config.toml
num_hidden_layers = 11
hidden_size = 256
num_attention_heads = 2
num_key_value_heads = 2
head_dim = 128
intermediate_size = 1024
vocab_size = 4096
hidden_act = "relu"
norm = "layernorm"
norm_place = "pre"
norm_eps = 1e-05
positions = "learned"
qk_norm = false
attn_scale = 0.0884
bias = "all"
tie_word_embeddings = true
parallel_block = false
init = "normal"
init_std_qkv = 0.0225
init_std_o = 0.00481
init_std_up = 0.0225
init_std_down = 0.00481
optimizer = "muon_variant"
learning_rate = 0.0052
lr_mult_qkv = 0.7
lr_mult_down = 0.7
beta1 = 0.9
lr_head = 0.00381
warmup_steps = 200
schedule = "wsd"
decay_fraction = 0.697
decay_shape = "linear"
final_lr_fraction = 0.0
batch_tokens = 16384
max_seq_len = 1024
doc_mask = false
train_tokens = 181400000
max_steps = 11072
dataset = "wikipedia_en"
MLP neurons of a small language model. Each row is named by its layer, matrix (up: input weights) and neuron, and shows model dimensions 160-255. Each number is 128 + 32 x the weight over its row's rms, rounded and kept within 0 to 255. Numbers have three digits each.
A block is one neuron, or neurons of one layer that tend to fire together. Before each block is what it responds to, as a language model described it from the Wikipedia text at the highest values.

Clause-subject pronouns. Subject pronouns opening a clause, mostly after which, that, where or a full stop, as in "which she", "where he", "It was"; also the slash in "/km^2" population-density lines.
L5.up942:135088165146105114129128117113141069115116168100135154113104089126098147093116136155109148089114124131090140083130091150132139130123186162151065098103096136139159129075100140044100090139157147096099072108103157147127139164138151134088123102117114146149139137237150163128041054128166135080

Mid-word name fragments. Non-initial word pieces completing capitalized proper names or titles, often in tables or quotes, e.g. Cry-st-al, Peterbor-ough, Con-st-ance.
L6.up129:180122094097142128082132179145166118120114111104050106125092152135109112133110113105104183112101063094108114168129222151159135131145142076111064206095120147154144142167191124127055153111127140099083078173112118113158128137163119145096191083124166126156154158085168125137054139154150114102
L6.up346:166077143093084107183102185121066098095166198164145116123101159108138170073076117148122135145135116170066157108107122147140125039120157136109132100110096136139120175152082131193174154150114067130181091160132082112157161152166114138134145094079186146127131147140116166076150084139098128126
L6.up501:238104148134121168131085124128106078115159131171155129116155164178030133071154121121130086144107171168129090117152124092081116070128071141104102106130157189148143136126166119172146139103137073173111142135116112123110164142117126097136144165155145117173127097138137153087110071145139126139
L6.up586:109177110098099180063106147173112076129183173115127160181087138153153145087128053160133144101111122149158113144106116069103084086134128172142137106106141119124119158138113124117188192167106132130154218151142124091146129124140092137113110135237126153058106134113159173161087127158153129078
L6.up619:126155101112154167184149102159116132070096127134118183139122184128154117128152134121106093093228102151159150152129135074109105097130146135118111076097186090159125151119111136086092087074161107173127185111099053176114146101134138133120197080164098101117164142127147149124161110154117073088
L6.up704:150138137148141169081122128117103153156103156157136087145073183142124122106093126158116095070126154128128124129094121053110128129106169089110146093158133122173133132137147119127183143108124105176168115111156142090144157193217170088114074145112170144112144132125121137105094088046166157140
L6.up717:100150072086177128166143120150140127146081156163147130124119093101137149106167088112068138074114189084123134142175069106095126111146084109141153128105140128198095230127105146115173141120127080170119196123124124084141172145120151118158167092107106135079183177125187085092130142105130054179
L6.up886:180191090132188102106160200152112121122079153133141129163098153128134140110183128152151156038152106061089112176154104152092129101079164122111103131115162153126088059158133117126123104145078144203124162132137114139080128124119153169132121135114111135125159162093147140075102127182131115165

Third-person subject pronouns. Mainly the pronouns he, He, his and she as a clause subject after a period, comma or "where" ("where he was tortured"), plus "he" starting words like heroes and heavy, and scattered mid-word fragments.
L6.up70:107088142160168092114115130111108155175162099147086113153105160158130109120132134112098112150105110159085148096135119162173124065107176133163169131152127163077138133136054116149159147150190127157113107098108150109139161112123118126118155064132109139122134115144083062107198096162128106120
L6.up140:104190150074187134151166134150165192149171124095077153171084174134068129137141096155174177131128165163135127110093152134098095055091146132164126125062166105081102121092103107075188121140091148152144106125113101179103063147131164115095163087134142133066116170146139144114157169123082085108
L6.up143:084192117105099161120092119170172106153135071123083184181153089155169108120143134145088142170163075089170184120102076130141144089111096151103009115098152131037141154124090105109107149107109098158062094086110074138136123091142097111133138084104139150152094140126142148105086134135154126077
L6.up266:106133114115151089087121204143118076104095145109098078127189116161190115132162128120080098084132154128076144114140143104118143179142149113107180098097076124113105164118131179092149161149139096123096109061177117144146087117141187063078139138136128090139203116133108150128093133172129161174
L6.up291:070154177124115113141104150158106149103106158115099132166115190168128105117145127106171149116103150188109077148108169171155098149119138105173080142132137158097050134144130150078136166134138167105160129076118076105079092060143105108121115091186160119175139140069065133127122136094067097105
L6.up389:118183149133158069142108121162128144153110158097126121109112141174106123149103111120135166080117108156077112090126153130131156166065098161135112120057175181168127170145158154131103059152113124105133169131121119110109111156079101086146082092171086152143148074149131143138178147088152107066
L6.up741:100170147153055105150137134105176130122164132115106128091168138137065134142190113119156065126157169174116091117111098118146066115118129166160160093105120104121092154090197146161147107056174141089134088117125140125167086132142181125147109097125108118131130166142112138143105149162139102131
L6.up949:133107101169096100109125134127109158130194193138121142150146156101131184145135124112062121130103098096111099137110062159116121114160166120104078123124072109193104169162104112141138158150133149113136096135105104137143121157079143139128121085155074099127133123170107135094191177158157116118

Quantity before a count. Fires on tokens that introduce or begin a quantity: of in total of, out of, number of, some of, plus the first digit or number word, e.g. 4 in 40, seven, five.
L5.up668:170150151108085101063185088134138045122175131150144077137070158049083146132165200149154119102122130141072169132122152144144105103152125135150161134073070160108130120126167112107114142100171107138121124092102136068115154127184176093111148194035136133126152169149140102121123135094146128158

Mid-word pieces of capitalized names. Word-piece fragments directly after a capital-letter opening piece of names in lists and tables, such as ous (H-ous-ewives, P-ous-sin) and ing (D-ing, Ts-ing-hua).
L5.up463:133115170109130113125157106137161122123068150096124109158108146139133176099116141101095025121179132128148123122115106094037090116131145102139131096125140130132143205150079131114161129135086058183089162191166157096129157139192139155138202088069144153116122088093097129082095169145125120142

Clause-introducing that. Subordinators opening a clause, mainly "that" after reporting verbs (said that, concluded that, note that), plus "which", "who", "most", and some noun-suffix pieces like -ation.
L2.up94:106105152158060196180142163122163141101111090062097136145123153120094103169131134168112071117125103147108170099153154123152168098135134170127157161166157129154074113150160077108145131136089144092125145127214197121094171112125137078143152106188118107197169135113100147130087187080125110090
L2.up331:129063132128139147192145129190200056068124093128110115048114131125159183125167142156087146152183128154147118120160153142163152157129077135157094114153129117140153138122095139123065141108108087070153127133152119112113092184145177121134070120166145215168174128163097138094125166124140117091
L2.up365:103173094089122076181122156110047107131114134100109116095108160146123205160157066149118088139162128148083141136155143120110094121159165114128090115095108147116128125131153110121103187122130140097103242040090193134159112128086127097133134134097136069124082121052126136156133138148131120096
L2.up379:114047088115118153121124159120125076107103104184089120108077131142142159132140120150105055119108164109096063078133123162152116110110140110140132059106115150134144170140134136154081166128113145106175157138197150139159117119139178110098177112148096098177137105164110162099181165200101130047
L2.up765:063159152108180102103166158099109117090129113077116147123095132165111102146155145129128149171183161166149098116169136104171128141124121169100173094159113104161115167135078065117099096133168135099115130123164166136160090168082132126114069106099107125078125152134118108130130106140157184089
L2.up847:166126071164143101131170143130161115128140139123125104139105106142131155123190160084096144149113169103131151122173210149180128126107093080167084147150169106132178130142167173201139146146131082034110136153125153149140115100168134142144110170098176116118124144105098122110086203121126135145
L2.up916:119136143109121162142127171180134117102119123160102103102151122162149081094080125098112135132173096128116159086183147129123122088143114112125163153158138163131132138119093104073133155072098106135099070145136199145118090119107105081107121102160150096153131137076096109117110150117154106125
L2.up973:122134084161137140106123125159088172101177151092105162165110101082162203094171087172130147140166156151136071124158053185105065134111104129185111113156137163153134130161180101129133106046148213106131161141108093132103074120125120147187150065096152154104141159179144105187103064107055155102

Digits within count numbers. Leading or middle digits of multi-digit counts and stats (points, appearances, population, runs), plus hyphens in scores and compounds like 4-1 and six-cylinder.
L6.up20:132074062111162197141166172185114105146127141124126194127135177169155142086132141149106096111109131124064143134115104078159135162077151097123101161105141088085114180108112132081156150125112081135190091164107177130075121134180157096097105145167186176105161090128157091197099149075159145162
L6.up63:088101092165128133116135160173112131132173123184106064142154108197115107160122129123131079138136095104129119079138135123140107104132145124141138079160170154149159164145122131126160133108108109162097164049136102091027101046098098132127116097168083106137174102132098094153127104100142103157
L6.up203:075106092089076064164148084154144127146116154126126079191139179157121069120169120159121161126110076151090176093093112101072121102100127112132139106136144115130177158141140154111147118082111119082164139144045183150130126110196100166129129115122154123162149135072116160132132125098212107170
L6.up344:162148060168102167137189089101186104173155158180069111065092100083156092135159118130140149141076127093104072149116144099128148137111127184121110129118102121109126169146077071126058162097079141115146122214161072083128167165109131121145048132172093095177188129162086105125162054159115111155
L6.up613:145094059179130143092153108114150164098122106072128157136150133089099114193183159153119072117121125094148109098147176081152114136078142138137151130111076158109086159143173073155126067133135140107138178139105068104128108063123182208148071156108102126189144107086087113123103094109144101064
L6.up621:189110063133069150138104132162179136128111123086150100139133098172085137115163148111134086130150058065113168136066113068148125067066089136143091130141136117130124129158151144086133061059144168134164171147091136090061131118174119149156091077107133140107196119159085096097138058093198149144
L6.up833:083109168112132126164145103104087149103042089175115106142100136097117134189171150026127105079097175111126133132096109160128169142121141096174130130119111168148175148140090088088153133142130114184175093133141157076149114074118144141117138128132112091154134108149132110186090124109142052092
L6.up846:135135191091099097154157167165163098138174095141124106131106135137095108169179140171128076102158133091077120139123193128115071131115114148117146184107117096216130175142159115083095041088095159121065113155102101070064079098187138053105095138114100115096139105166159178150145145082154149160

Subject pronoun tokens. Third-person subject pronouns (he, she, it, they) opening a clause, usually before a verb, as in "Defensively, he recorded" or "In 2003, she served"; also the word-piece "he" starting words like hearing, height, hero.
L2.up19:113178125148077101174078135164137069133107184119115176128111080181117127112114128111147145079175085158149176074132121138137064102076125140173129117164147097088097142150147087107127111159136091127074062153068130143162102163076167177180122184156169132034141163123110128063122103083142146137
L2.up47:103089185135129137156090155145123139071104163143119128129106117124096167113118100099128104144088148216146135168099161120146089093116114114140119161167160106136135158065138111151156146133150203110123097104074144094125168178108123116152163059151072136093137193168115124153140061164107191144
L2.up62:096125107131069135202125206133162139088175211128155115185129133091117116075162114118113084137128119113148187146079093140154134140141077104120067152154140133171158138117123129079136185125132165138078101138082120145166201134201143093100134102123086133106098170155098176114117133130122127150
L2.up234:147148167164087161148145140172140169106100090145155128137109097145170117147092192107080104094149108142113086154160118134148118150119101070122114148119145101186148100169107146147140145106099134182118103101086106120126132160095074149057156060103091100122149094152175126083153128196094114186
L2.up471:092150180174130154147141188144143064141101128100116144126127100125121100133047118109124170152107172160121121110091114096161117113153145139156064091129171151125134110156111148180097093171106110144158112154080213152105139093133102146142126156117116126139078133171127105122150089130089164167
L2.up736:159145156145149112134121184145190084152149143072216108094155100118074027177080154098062158157169099165144124114154127120137095106112158131165116074112127161129119117100117116104095104093121189126135062099089130184140193103123116147143105153106111101111097136115193129164097114133107073131
L2.up858:138166058179113101138124126146155136173111132123101170139176094131102142128177157132130103100125093115115077159129184136073066108122172161073101153152130028144095127130149095132121128156091117092067138130130115115095160117128175086108124098120063181058161135119142115114129175119145088158
L2.up1015:086164143102144119107158150189195130125165154143167099140112115238148101116091111077130176084114115149173169197154117133138122113154141133179173131116145086198146119147175137144124107110144060135123059137101135132159135130062097166138117094152095104120158124090139118100163107182158138162